Weights of a small transformer language model.
Size: width 192, 3 heads of 64 (1 for keys and values), MLP 512 SwiGLU, vocabulary 7606, 7.78M parameters.
Architecture: LayerNorm before each block, rotary positions.
Training: a variant of Adam for these matrices, 6269 steps.
MLP neurons of a small language model. Each row is named by its layer, matrix (gate and up: input weights) and neuron, and shows model dimensions 0-191. Each number is 128 + 24 x the weight over its row's rms, rounded and kept within 0 to 255. Numbers have three digits each. A neuron's up and down rows have the sign that makes its largest values positive.
Before each neuron's rows, "fires on" lists the tokens most often at its 100 highest values on Wikipedia text that the model never trained on.

fires on: " of", "ord", " League", "ition"
L5.gate309:117154132130118179082149146144184105101110145148119126139139102154162144156155116109146114114104144119126164092155109129123139117110101153152146134115145119159105140147140120109147116116147099135142136087151160132155122130126111105124161109138106099162124133125087109155134117097122138143165120058113116087127089128109174131113115124150154151096137126116131101170135118133123083121181155126171127076159141095113127117149155167112162140135137079130140124141125148132124140159091125067131149132107119104159081120125115092114136148096143110149166092115169153107110113118157061159
L5.up309:078135129101142158157129154111126159128096141124135138161125112153097164130139132148111127119105157110072106105122121125111087120128124097122104143152135149120137132215103142128133172091152137153180136145138144133079158128110099130138132126065114177099130147128148119119108122127174111115117152138111132156086125111157120110128118089058106131115133142087104106115144167127104114136143145134140124160137108161108129099117141135117165103143147167166112134154060131115132127138083114095143089169140144139121150117133111110116106113091114159148147117115144168145126145071120118112

fires on: " to"
L3.gate29:135130109101102148129182095158173145097155116158166116117172137130141115111128123117138149074141134144122103100145077180148127143099159128148119101135123164114164161095138160109115139155112132124109138151118152134144143100134150119145158159134142150107151114148129103140137122138134128110146120125123132104139077139149117075117143116098132117159163118139095135102144130105124106124111153147132089136137132139181096127123097137110137063164135164116156139159067121109178100114149111128107125114174140094097128163168129102154107104084125084120155077145116127122108142178125098103
L3.up29:113139090098140144120092142134141149098150113122131109164138111158123133106116182108158112103105130145116110103120098130141143126145152103144110156156149110154127159122163166133113123123105108098145117104111169090134146145142117137151110152113138111137129157131165145115143134152166116077117148074102117115136113147137161126110138133127123118148122118137076143104137149173118123124104134100129106126130076122203132122134141178099110106156110198096087134104144103110146105141152173115112082101138136136143125086144148135181170118105115166123107085056149156110117147125123102116

fires on: " up", "w", " of", "od", " into", "pl"
L5.gate16:160154129142117088150161106141132139093135082107134134123145133164125120123121107084083118073137138114127130047147153165130169104105129107140154145137113116125132143152137164148102152117160136157079126037109099122124104113124139125127142141145134106129128140158134122089115131147141098116124136116139129108127102110131145133076115142133169152135146153110100143082115127175141117121148120118163094125144087158126148144147081116106157146123162123157103078138114123133183084122119125097119136154137143166172142095128143163117135144152162087106123148094123094114123133121147095128
L5.up16:134161120132127095118099149096089133097078110123125119162135114126125092110139095140143135110114146131168131133137110098174164125129132141167155184137123134143130131129143114097137146133172101131101148103116129169177107127105121147144126104114117112126136089104162150112144092131153123138138119141117154127121137108128129144154122128149111172148123110126121101109142184147117131134114114127144101148168089188142103141079079154096127179133180078157087103111141113136167100177122185104120103121147130127157141149085106150110114162122146124104103130116094078134147136106101110096

fires on: " which", " that", " up", " there", " where"
L11.gate379:129162129144134164111111186114167148112085131137129118128178112137133117100149157093133161123139137110106137126171146129123152173103125132157168118132160150138095105099123155117153132153119101130114120108126129148099075129111124116123114102142123122113118119144117170140122140152129145124149123127098155095112148151123183071058131100132159145146074118120104106144113136141117124146130154130185102111152099122169119104133122141115146133093142141126086048129112154136121135135129140139113160108194114118169129121182116165127146116116107104085138134099123126115170156167109123107
L11.up379:103114110136138110117134098128147126148157097110092104141096107103104100144120122120150191142133072130111104122142187119159125107153118136125113147151114105112135087128129162088182098113107130135137147119088138092162153110126116137104139142139140126142125131114114123137180152093093189165141187153144153107138124093114091159140093124142137119110141126146141132127174135166156130126120086114133125127125161131112125145107147122135132113095114101100134084150155160074131113161126162085110134148132124166102143122138115148131132190159152138147107088125105131132114117091113196129

fires on: " b"
L2.gate183:163081146137137111127121144155146151139143135077135145147119109142132139130154111149123153142111148094183113132138125182095154134057108169135149101128138140122100176102144115127150138152126124133113127099118105070104119078125099146118155129156114091130156098188115101133096141127122137132141118130126145085125069135127117188125141127139103145117146123122133156104107143133107102129161073095128117121140156120149161134156121122142136129080149135086095115118110086130130120165107125178203124170093096136119151152104146102146150133128130101165136138136121114128155118120141154136
L2.up183:102129131114100126113133140132085106069101093104138152135137144145123131114160122137100109116136128125110114148141140121129134105096169129129097173090091141153141142127120120066139170147141155119125106145080149142174125136129102150158115164128136152103148111126103133200178139109175104108121137151111126149118108143169104167137132157140134096116108146131153108182167098145106140115158134088143132127101152138134126144156147104150170137113084199164162109135120127130130130099143142123129138101111111111123185123131099127155087137097103122125120142114087113118152120128158066128

fires on: " of", " in", " ("
L2.gate15:109148134116129096138188080158118127097117120153129137099103135132120146123122120134123137134090117148105154092155114153087106124076141161121163123140140149183153138159117147128113138120124145127118147121148141157146083134140133096122164122147122149108158152142096111113102087143129144122165149111115124094153101204130086134087087096108149131099154111136101086104107104106142107089137202156143126120121148155143127108155131093083141113119104125134113111129139109105101156131129104087120140113142134127142153125181146127130114116135167133168087152116079143139172100115139122168
L2.up15:138138135078131129120105148141121160107148140109079137150083134112156090127112141143107083110099126094120108098085161105158187167133110095218131128088133145107141114128164129108118131168144148164123131126119134175125102123129144137062136095150126122102168165105141149138146085138114124163147102138130131118125121123111151181157108108145171125113100141146132129125109128146161116095114125117112152115115134155119164129118084136103105113139166131099163143135153156160143123137126167134102123109130122128114080125084150142124125089105136136114144089142070113151138135132129138091

fires on: " of"
L8.gate507:125140139118137130128134137133136118109117149159152171159151125151166127142145081115132120138106148130145138105099151122121133134131127156126139145108092103115161138101130142104118120166194072145136109100153118115166118115102131133146145131183124100127157157128087085144127108172113126077128091111097135119114137140112123077143134128134113143121077088170141140118129123138093152135109154150157142135108099178113142110108153110141161126155091114149117058114133128108117128122148055099136141131111133155209130168144109082110143121128146154072157136122112122111121160146122112142
L8.up507:127134124136118157128114145120120110145099126126133131112108106161135182125135119125132101093106125141112129128119118113178170103109148142143131145113130087163104138164122148108144147119139123129153111117076099113143132170146097140087180124118133195151147116129134142154113118080126168176164135148132141143144085145113082098151126154095130140122114134085137154084124194128109129077153164133157129117120142134143105079105093109119145122141165141151112191113097094130102164090120152115100125115152115162117111129161131103101081089150113163119114150094118118124123117104112159132

fires on: " of"
L2.gate417:105135112146153129162135106150151123099116102126125182146160127171088139138163128108150123111118160149101115152124124093097156137135103138122086113129122093098125138119114123112155137115130100128101090128165101123155103102108109136120131116136119124146150117100103097159156142132154135181137099156148154113121098144113176105141105176154140125098101110135152106142127133099101112132176131152141136084130120154149167124074187137098144121150094122124116108096121111062119117099113109070112115090130151147179109133120157091148118144132157154130131076118144110134105158114170141174
L2.up417:112161108114143110147157097126100126164153098142152168147123137163122146116159149144152134127107147146085140126142099128099134189116151140113116148102158120121132119123116122093118158169113107138154129129146061109170109122135146151110084137116147139196151120097097090146165161104166136170131148091111112120148121145095123135129124158115110128054099099135107149161122098141152133084129144138156116111081121125162150147130174105131142093129103116131107124136110118074146136134172092104132124111140122170130113117120122090121101149124096137100121102100136111099096146150166096127

fires on: " M", " H", " K", " N", " married", " of"
L13.gate133:162121101133088154111166120162135116176105122115161125125162139128111112147110111119132159126138171095131122097106135095112152114153136134110078145177101150180114117151133112129113117124136125169119112130140100170148105076146096119129156137142116140126147139122125137140140116178119086149154105115111161090164103139145168107142101133156118138094125111101112103154152121090126140094209083179163125165125147125120140120117152114113120083128142149143131064126141155117139118169108118111085150129108116140171135108098133111120114127121150104120129156102112119135197112130135098122
L13.up133:153137137129166123122156096109108128183132149163129132142100107120133157146144126137105146102104148105127135082135123147154159164169154092137115120157141158121110128100082127107124157132155156148114162142122133098099134122163100117106126118128126122138090185127123071107114147089118086167160155126140118130129128101162107109158102135134152107113120118091176152107150158120122149141135090138129145159118113165179148078146101082094093139134103136126120132083140142123136133142159127132145112131149142178102127100110081092104117096117122182174131117136100142098146165120082114120

fires on: "==\n", " ==\n", "ed", " described", " to", " stated"
L3.gate196:192119066112148106150103142098143123129148145159146181104139095157164123122181133112095137129129141140115136103171117134114147170105108135121132126133164104103120122136144159119106104146137110136151104118133119138094130128140135132115116161131167127168107130185120143122135175103188134143115113116105152102140163144118149108109114074108130118136103066146104143135117094173157109107086116098140120115106149069147136155144134188123130107156119138148128119143099148126085152125135103177128120134126104112157124120113099138118158119117081142103132123137119183102126146166113099109
L3.up196:142103169132133127116134111111121132175126103141158136105105115128094146147120104093116125125174127092122168161144112129103088119125109092089132145152110147129128133108131139162123125172091127151139133213119127178081142127090125082138131137086148117133158098148128107061134153093136142094129098129127146160111135169151125091111156098145088138163132121102105103154164067148134136138135097112132119137128130135145126149146129171120143106138110128105108112144123105138133129107150104165136155131098137165129126132122135136107116103115150076142143187117158153086083122129158168145

fires on: " b"
L3.gate50:155104126128132121064176123147141109134097112126132144147149178149149111102119181116088118122146142132131180128141110167106117129096124134128114137140144142108107141082146137115136147115124132116138125135133129115094134142157115096125096160144127127100145172152086139151135208100162080082140090094095126143108105152161102157189100155104152133146107161127158156129136134155126105110144114114127113106159132087132107101146117167149172137150162130157108107106133105114152136133142130121125124140116133100120097150181110102125155137069130104128079141171122127107109141167120145131
L3.up50:128160124129143138137110128151149085126099132117167109131114188154106115118130124153135099099108151127106149131149115168100134120082174126127144100157104117153101133166139127066110080136117128121120120151132120107152172077148127114138141125125120143096139156139112116138174132094143089142118140110175111130104093133151113152141134162105119130124168189130136082140153113125136101116148125103137115102147183102104151131137145090142124123120141116123162129095107178125128160133200117108131142140136100130099112169082111157124137105073153131107115149183111132133130173151125127163

fires on: " b", " sp"
L11.gate318:123125132128119131110136146170158147126101146127147088123160136163150100112165150108086172095145136139088131140164123154139155111102138137128145092142099108142138109074156088091113132106139128144110123094108131145200102102119116133097147151166121090144122127106090126147142143139152133116129103089108228137065132137142106155119131152115139127102142145133140147086139093156143136113129095142146092121137155105119161118124138081105112158130112127150111155107116102127131152137091123151122179106134102108169136150152124165147128159135142107105099161104125111103157096154116128117
L11.up318:136134151098132174125149179155129127090126128114154105124152123138121089098153186111117144133142140135080124115109174126081126122120138146142128122181134122125072156126103134102169098117095119136135117085126161131123086112162139090163126144206092119094144153108099137115139153130085120147131122140137118150121115129125112139170141139121150102106097179153144124172137128152142156155078100095148109116152104160115143086160144110119106112091165137131153169122095175118151113143128098142120125121134113078146128146121109124130104089128137131133117148137081111137149118112142111164

fires on: "s", "c", "og", "-s", "oc"
L7.gate306:112131175125152135136200137151129112122129159148141113109149117123145132106147107099121154101141097122107084157141125121154155132124121154152129172132172108130160172120122087112138181167099121170108109134105123160170124147111128068101139155131135114092122145158116137111138129167109124095111137112124138098124114178119108122118142145131143112100173145127110144146134105180141169084117110149140118124089147076116105134162150179118123090090104125119134157158133072165146145181084117106141139121085092116139107141133142121130137138121132136124156120120101125124104155140143078114
L7.up306:148121131083106119146113115169156108147156151109146105131095158142108098112157094129121104088193117133174133148104159202115130143129160058115161096094146120149165161142159122118111096123151116124122118161103111122133115144106142142104131131113154108147153153137096141107147121130116104125109171132145119102136095142099115161129156133161172120124113158131103100135114125184139160078128162119125120132107189141143164127104130101118098110115118112128140159121117108154119128131160101118103151140135127096107115059101164107100138135118138173146102101127111105144109117094115144117

fires on: " with", " of", ":", " took", "-"
L9.gate495:096114140114128135115153161116134108120124154145145129126124127171130159152114144144165112069147138145118067134143139149181130117124105148145125115148095134134078134131133135114120160099147123085072133126077095137187113158103132148127164142173117082144107104124144097106094143146162130127162128139158152129142125082082093098114123146125157127131102143156136092111188114154099083150142127158133122163168094131110162148102127133148157131132162131156111103101119116138109124121161106121081127134138155143173161133143137121105112121115130146082161108100104145136171106118156128118
L9.up495:169136119119121108105166118142132071126103125131134129133144154119121156165119144149166079080142182150139108106105147150118112105108118140128155113115098135111121158126105134137135166115120090148141111091130048120161092117109106103150157131128134118126125117141101119115080181178170133120125137123165148119155151116116140108104125164159169146186097107129107131108142148145115101119108107142130125133108143139117130145109143119124156189133172129142090087106146114131141113100102135093127118133116116174130160133153146145110164137131143124058146132081103111130129151141155111079

fires on: " =\n\n", "ent", " of", " ad", "itz"
L3.gate445:156118165117094152111174093168164123124122110115112196114112143125099146126145134108130126114146151141088132140107138136090138097100127152135097128121129102175136179133116153097150119144122137141146125086146136158164102116133100130144172129139118150115152142119081103088152160150137136173159103116109162118156047176063118144100140105130135136148173121066143127114107116124128065117134154115166111127125144156151153153106112127121122175104089128110128115138148098131149134107121096114092118116100124134145120130146117088112136144139139102120144147098106123150130090112135115146
L3.up445:134114110134131130177117144155125135155132092152122128111115134111153188088181094109127163130182156116129094180162161100131110131171123116119161102102132152092128125129138105115102158142123110158108079140137119146131146115117128190136058106143132120119107128110162131155130144126161085157136120095132145129155106089109121109112142130128101106110150134138123135127149112121098127130125122096151165123107112141146126124086114130100130128119146099124123133148131120094158160137111157134109113130121106100101113125081139080164133121091144145078135124150142149146066103192165161169

fires on: " K", " G", " H"
L9.gate5:119113160094110125070164106137129133151114125135117155095096103105142185173131094108133151103094159100118103113139101116124096148166112104128176124160130169090171153080087140139069162162138076197134132127142113129156119117160111128115109147107152111154150178135148101105108151123125140130122172115116172106095128130144120106155114142173164140120135096117105098136127159143132137114137119150141134132149102102113165145122151148130145122091144101119135093099148159106113116175150101098143169113153124152128129154116109148099125138146108128122126164117126111130124111166133143138
L9.up5:108085121156135109108126100088144145150108102143137160112103099117109148152129120096167120123088156106101117168165140178109142199144113116161158175133151144128119136110134125138089131194128099120133136131086141097133130097148160137156134114129142150136146155141120110141102180121113135149118128162155102098141122124151106134149118131147133126136112114091155184122090151153117136141106109139152149111151132145142158102132143099162109105109151140069126140109115163069140142107123111152130122152085136145103133104084119129143170088130097154128130117166117128111121057131119111096

fires on: " h", " p", "g", " |\n\n", "\n\n", "\n"
L12.gate173:156133135143095135143099150122166093138119126129135138090138139171148099132125097086114147127119076132142119129117145146145113164138185111117104131123160096144121189131161111084087134090150103140148128085095136156145114103101113130113138150137121100177130132154104082126084139115133101140143135129141149105148112155103099105118142103107156128100131158131103109125111190157178135131127129149153148141156132109106152105071087153154144163093116107162112102093123129097096117097137161115127139162173140141136154095142122123140125150130101065139143150108109129145103117160133095117
L12.up173:161145115175135112138134080117134142136131094134099172097139168132158132134128113110118134140119131100169156153133142120132156142140143142175139080132099069087132120095161100095088113098135134118151127083096139126119160121162133129127129149183090106099099097139121103127140110084113130124115144149097143103151129106099162149136148172116121120142152119114120157128170146101097122154093132139140141095132155108150094157087078158145102136173089127154132102124162182113127101140094115123137155105131155158121172117126161159099163109128102091119133152147127102101143132137118142115

fires on: "\n\n", "ase", " |\n\n", " operating"
L5.gate421:129146160152103122137145096129172135129105121137142139115148113160142102131167106119135171104127111148095150137116174127137159113127098075140148119145138135145070106140155094123098111156121118139120130087118139163125166118154171119133124152138132129110135170150079119102136113125139155127146099143131097070172083128117102131133120113180157154135158113147148137079130112164127105114124112181137110128173142088120157156137106131128113099085151105170133133091111126125122159112110089138128135135106147136123124114145134129113131133162170101094145090090118091132090065176092135139
L5.up421:196141071146086130132141137147172105114101100138086117119122112135113161178145132129134111122141123102138122153150104139139130057145087144103164096128110090127152104094148164115121141110152131143164130165130156126114135118138098089102127081117137165112150078124113109079118126109086135160138081146144160144119139118090142117162129127080115129135129137116131113156158115116100128137125110168128149115136144097102108122120116151183131139111106117115168130135163120103118148144133139146103129164123129117171133146153110166129161172128163151146124135138133082096136114149125169178

fires on: " b", "a", "pl", " pr", " expl", " Ma"
L12.gate492:115135128104137106115168120117144088101138101122129125132172122152112131122128132109133112093105108134104130116113090133126147155113122170152161155147120102138100163117135113146139149158109139178118112119116120102142103119136110126103065151123133134100115133141157133136132145131190119117154126144119159119123165159138116143145204132138177104151101142134140142128111139112135148122146098110162118077125125097107128135167098135117119131142162142128131071093182166080138118173164131083160152094144165126134100114176125117109100101108104103096100183095094116162160146122116093122
L12.up492:127193143115092124125143087148125105097137133120104114120108126149058150155141122202112161136118144132124152139139160126116111116113129143122135136143102118126097118134117124115134083084129111159144126184150115151112145087126098082125122157116108138127102104166122116096121112137152114107109106149086126153108159115195114120127109169122126140173094150125121110145165121100118120157119117124120103104108156093147096093113112137117147126140137190153151119112148107127125155166092128133151159119139119102117119160116144140099109101116139110121104174183148097148123179088126173144

fires on: "ly", "ive", " Cl", " Inc", " cl", "isc"
L3.gate392:087093099105119114129130120142154158106127118139116109119158088158103136122093092122140121106144096122125147131117156137098124142135151122144135156135113084126144128105111116090097152126158118119177127072118129124123116117135121171093111127151129110149162119181126146128155117142126134112158101110096140135127097166136163137117094110127161114061150130133166158160105151129060116128162138137110144166153181115098121175155124102160119082135123131138100143124118169092132121130106125099104117128141136140131143153121151104147060136176136128137123156147052158103149105127158149144
L3.up392:139164146117133126149115098161138121129124171149110126157115108124099110158138119074109124120117156123116146134126122140136187111134127100143145174152106103143193139121138107144117154093133139122144149091115107131145104112117132086102140148104106132077113135068135114114115112150134162130137148152202121084121128127122134089146092120117169131185169076159114110147120119093131133149125149136146152149129087135126160120099146157142173104125120081113142126133098126146147107158151172093160112157121095128126077149096131147133124165130140128129097087158139131120093137134152163095

fires on: " took", " kn", " l", " ren", " den"
L3.gate434:103130127143135148144151020138130131157107113098118126148116133134157138153065109145131090122140136117120158129156129133104116138104143132149085100116104139110148153101162092180120159111130151113112084155138172120125178124118104137174121163172157125100139126111077122150102146141137117126132111138104140118101110126128123095114127130135165159109142115141095164162146149139111099120138114092154121153063167138115126165141115161166109097122116139139093132148118156087131124120143112126099115116161118081124165142112134128138117148141144079121104135184113104132158129130154119133
L3.up434:140126156122169135100145115119118103156094109126106170163125110139099145152118107142131092127118132167128123108173134107103103121127158133108160139130147137079049088095146109169160124129096138111100140149132135159149114146171084138093116131147144073137097130174115136150154148098148131142145134127145135157209097129113130130118112171117156130144139138107143138132168129132141145133131152103140123115140151146127155108137134090122122137141111207125090127105182128121096123051110102139131110132126098140150125120128128104095105099120143171124131143116133112115137082102147121120

fires on: " well", " served", " serves", " serving", " join", "urt"
L5.gate453:130143152131177152143127056133137103101118102132112124072128136130102085105144157106114149130103099150120136101158132134156138130132129157124119132138133120152130129150160117117130104148125118142102138128173135128132105117061135121135153149131104141153105128142110098131140134161097102131126111104138154129187129160133174103172118104107169124145154093143111175115188102122095120124121144118181162147117093126129100140123104172130145092130161128108116136139083113105137156118128109066088077106076155108111104186146146100156115136142151143129148098130111093115123145110113122121
L5.up453:152138112158162122133152120133156113153143137139127088124176139150141142081145125109153180143100107135152123122143100090154100138093121091137158120155120107161112067120113124119090101091113128133047118147124142130134134111128099121148121146105118113175114150130092139134125093115141126092102157126136115137123136139106148119149123180144139124162102120116125164142146068100178148138117107105141126141137099090170071095102115139117096087153118155134131100126147117145131138103147105120118133098143076144134147076149133146125151131150164140113138141119106127160108088180175133139

fires on: " K", " H", "K", " Sch", " k", "-b"
L13.gate238:153089093119083115075140118128164124146099126148136148107137081154115088130122136129107092116200142098102144141107129114071107122114109116160099153140142150133185122159112108081141127110122155184093131138094098117179114121135136135136135150133163126101152127115116133161133175113183106168159147135131109129102122103148131107149129104160103112101121135097146114130137121116105157123135142094155147157102119175106141113151099104125121159111137158162140096134165127161099067124156171126120120122150119129150144087113102155149143159147141130140129170118111123109142148104117117122
L13.up238:115137147116142129133135144162099101150141128152158133133130071141127142107161169112138135115122145116127108125139160116141085121138122100114175106128144120075142097131102126139105149126123118108091170144146130121172107090165099101128114150106152085166102104106121109163127136104142129125144169120129117129076107132131157076117106138119111135121127124109163117115157183129145134116146121094188097117140108123080144130130071152092140172141097132136155100119174156128097154162140165088106117146144157171170101119136099143124131155114133102098126137123164149149171178125123105101

fires on: "-c", " acc", "c", "isc", " Inc", " conc"
L2.gate126:165117095145142125112146164138127111103141128124112130106155117152116116145120114143102137131115171121121145119152146110110148168090147099102121135137124113166167133183086135119112162141178144125091099060134161145102123115134124143119144147124117096100164132141102128127083101133105128108144129154103154122071093162166102103101104139095150126124137148144121149139130139119091112092128141117150151142111087126150162132135165107154123105107109095083151075166121150157119122143154100145146134180144125084107098139086155129190094172158152126117098150167117131107137116144141130114
L2.up126:149130107124110059090119116140153118155143134147100125196158104147161125122150077137086102145164135164079130107108125108118158108109101092142164158149114104153135166097117067142130121066092154127149110083114126135119141129154141098108099160147097096160140138112115137140117119120134128146134131144130130127107136149154136098101145141165137134173132104133165150134158135108116118123130088152124147130092152101148193154117111114126146141139073148123102127129128121114108162110148108110178102124102127139155114083113145111147115148155137108117104109107130146112080124168141146114

fires on: " to", " from"
L2.gate130:104146182132137115096101137135149160148115151179140156096140113125130107132115109137117123139104119135126188109107153118107145144105123155146144130118137129132084131110138168128074123161164138114181103159099113160071086083142156070121136122091117094136118154128110140122147145098149160108138100116079140114134120117147126150158090112113121136131161138125148105083121111167154123125143121127155117137135139071152175107154079152116139130123117105171110100152132132112115142087178107182150157110141123141131152142136147112112090146113120118154106148152119156122144090130127169104
L2.up130:121116106126149166113123118099136124083113112135160135104087086094138141129144119161098137134118136128107094094145093100103129119149116121146113158116100116127122136095141087142116159124120160114136131159110122140120129153125144137139118158131125151164190120114159116114137121130105147111109126169088149149157176141161060118169089135115125078143136158101121149148163103156098166114102124120142127142108131092181173074130138163109142141148148115098141095106127172135145183116165081127087121105122093129109134166162146099117112141125119100149131127146125178097120127109135159146

fires on: " of", " more", "m", "c", " ass", " More"
L11.gate463:135123154137131144159133144127132101140140091145090129139116103189102113114170150120122152101126120109104136093132140135122150092122117102106171145147108134138130113128107143097126151133118137142107124079136113145129109120110134116099124121151124101154119177138111097164133090132159127131134156043104163153123095149091145099093111137160148101091151113097129119106126141157110136073162121156115161174138122127129177156121134155128129108127093154177134061090134120122099120114118123149167128083109132165122123149147175082144106176112140130114123172143121097110150125160098141126
L11.up463:144155110135160124114096202157119092124139148176091090116126164140141079121132141130099125101143101148164130129111137133140158125127150129109129135147098118143106112158143115093168130137142126132112132087149090125120122120113103159126131086127094111120156150106138088144102116125064155115107136105156124160106072120139136131121130149090134129160128162133188158077117140126135106144146156125140115148103094146104120133132080116167135159143153108101100156100104113127123120141154138129169091142053116151152132099155188126121110133101170131124104142141123123160155128160138122147

fires on: " of", " from", "(s", " and", " par"
L8.gate131:109134156077134132124151139147192147128143124138109147117087161153088125153136128164116124112092135128136122125119137084118166118089159155150142139139124104156134168095151123122084141150151080132130116061114103143164099126171144092113140109129133140143141123147109126100097131118136141093154141119104132106126143112118138089132150138086142090122098085120143124172108186094103130130121126180182164103130172128118131131127121116129116161130178123173119108086154127121109095113150146119144144073129160110141158086142141125088154131130135123114136150144073096123142124136100130111
L8.up131:142117113146119135110104169132109121168139151074115161124093125153083111133124100138119121156126137098106152114111131148170096099151148145109156126123117120106108120168127175147126113129140169108135126121129132123152146151115107118148192110123124140140161171154139107144110096110143139111160110094110152117143115106147113123114095111140113113123126095157095094164169169084127102143152110117105128099137151124192147113102128105149148119153126096152104119109097115123137125130181136109149123163157149083143157130156105107102131101159113168075169123096136085063136146136124167161

fires on: " to"
L2.gate10:119142108151104090117172124123159148127142133137134105148122123167100142156127090105168119152156107186135108106141090143104144134083144089104128121159156121102133159117127140120146122115106100106129137136110145129120161103131114169142104134113168147098137078146147109164156141118127125124150159092105101116115137143136117099108181108157061134132133113110110154131165144131138105117118120133131126072147143111154121175099145183129101077131117193134114136164121119142186109149151115147108138131141154133121175131077142116133146119110103128081096124089112127096113128170111109101
L2.up10:142114118122119149150168140103157144134145108115128141164150132137104123153145084125134073082179105177096102122098099107114163141118165133147113176158087113112145127087131132115132102127121113132094133129152161126144141133146112104124160128164145104120092128148120148153131117134127087146143158153102131086144111151115135122104164085129110099143107150115111158139162168129092109101129116121126155072115118158167130158115130159095122117163079156117144076146133120080122121102156149156116134130128129094124188158094175121158152126129137141116144099131100093141133170145136155094

fires on: " of", " in", " bro", " belong", " centre"
L5.gate469:123125132125103130136126078108135137065126132118161180084111149117147106140139133146094102061100139101095154113167110140135155163090140138161147150115151132122140120168091143116132146184164163153156126088099096152156120137131129146137142113120105123119134125151106135100129119142110141157132173121128108081165090121105105115131116104129182126060160083118139143096126092142135148110124128134148136132137113126148115132100077083133146118094129115137139111103101119128123142122118078101116136142110151112096149146137140100106161124182157140125114158134084145148124169111097097148
L5.up469:100147143138134144173086085092101158109121100112097095122116112131111158144152110131154142124087133086142151116113150160123173187118133128141142142148148127136134184137119140110108116128160112130104114116142123105186135129130153158117088066121115147132143088133138127148098124118090115117149163097125096133179186143107144128192128110123097113107152132135148101152173102106144142121108152165169125132132102167136117125114116132122142132117126130118116091111109172127132096144117118127152161142115110145088126169162164124077109131118138135117066130172087133140132153142126130158

fires on: " more", " most", " less", "ond", " will", " More"
L13.gate67:183163116163133145094128151156131108124117171159151108113156116148156109171141131061131152124127132102155127140118157173157132111123098115122152113146079149150076150103110125072103120148116119117090155120141156106159108087112132119126131161127100146141091130121113125103119115180131139120145099102142153123167134115088111094112135109178100105142108109112154099114090154139149140103170156121117135164112119114123101119081116127118159141115058123166125095163136159166150186115159147111135126141133133169137116154139139139134105135124137124104107134181122133117143116134130143143
L13.up67:124132143192109109136089112132150175145116144127160129151110136170142112082157110098117083140128076142145110133153142108146178117127145104155114101159124118129124152149138133128168117152148115121139122073089112129181100157125118126143129134134058149117124120114103132153108134147144151091072124127169158145144095104147119145146122118173114097121153103142123146103099158138140134095147141119129140148128120155114104166111108160143118112125128113138090133131065125089155145107121181131133107123136098153104128134093136103145132082135119141119115107158104112085175172152122122172

fires on: " of", "-", ":", " at", "M"
L8.gate44:170116129116154173115115105132128113148117163122123144115105112118122148142099127153119138108148145152120122103139125134110118119105156149115157104154106103108148157135110140071111137137125139120139142147155080128150103108118135122137161119103189107187116097094144121146137176130102133163186117085126170138134132081123155121152135122150143142113102119143108135118150129096093102135145130147193152150128132146111146132121086150106125152146130128125113138131082129122090127083104080126100118135082138123120116154118130164098182131194135113126151136106101103190138147116134052127
L8.up44:132169139150144112098154126128106110099181135130100091182150144138149128125161133146114097107106135147148090097090101084114145129134122132124128165119113144134128135118105141094160118115132088121152115126110098105132147136129136113169138112146124126128087157137069176109106153138097133116150170118141154114160121092108076137137154153173125141135094116100115159128142139131133068153089139104169115144083094143129122119106141121088150138127111115158124139137140116116139138160135128089154151119147086157141151116105119139161100080159128182086165181105160123134100086125144136126

fires on: " to", " entered", " joined", " from", " into", " of"
L9.gate234:111176113092143125138135114128136158126127123150098099131073149111131162146143094124132140151106138161152115097121183168116159093128114126131112167171125131128104124097089124144122121146176116127069160170109084183153077108113092114117116147114126169174142132113110158144131139148148166109195096103171144111166112154142119088147141118120134112142150123137109132125110129134103140114124111122169157130123125095119142137112111133111117181138106111170146101121132116105137128176137132127093165152140126141178111172106130100107154120089145138118114132104081118138100146104134126132
L9.up234:103125149148137126161112105109162107126106137127166129149133136116111150139161112154173145154134116149115071094134122135143136102132112124114116150067110118127125140116114122109111100112137122138137086113128103097100171171186097145115119154129126144134167178099126139126078158120124125135138125142110172114104158127193125129148135133125112125092102129104127164125170169135104111110131127121086135162144122078156099125102137157080112093147141131161128107120112161141143150089112150142153117115147133134153128120135062163091118126116102133126151125132129183121115141167048150135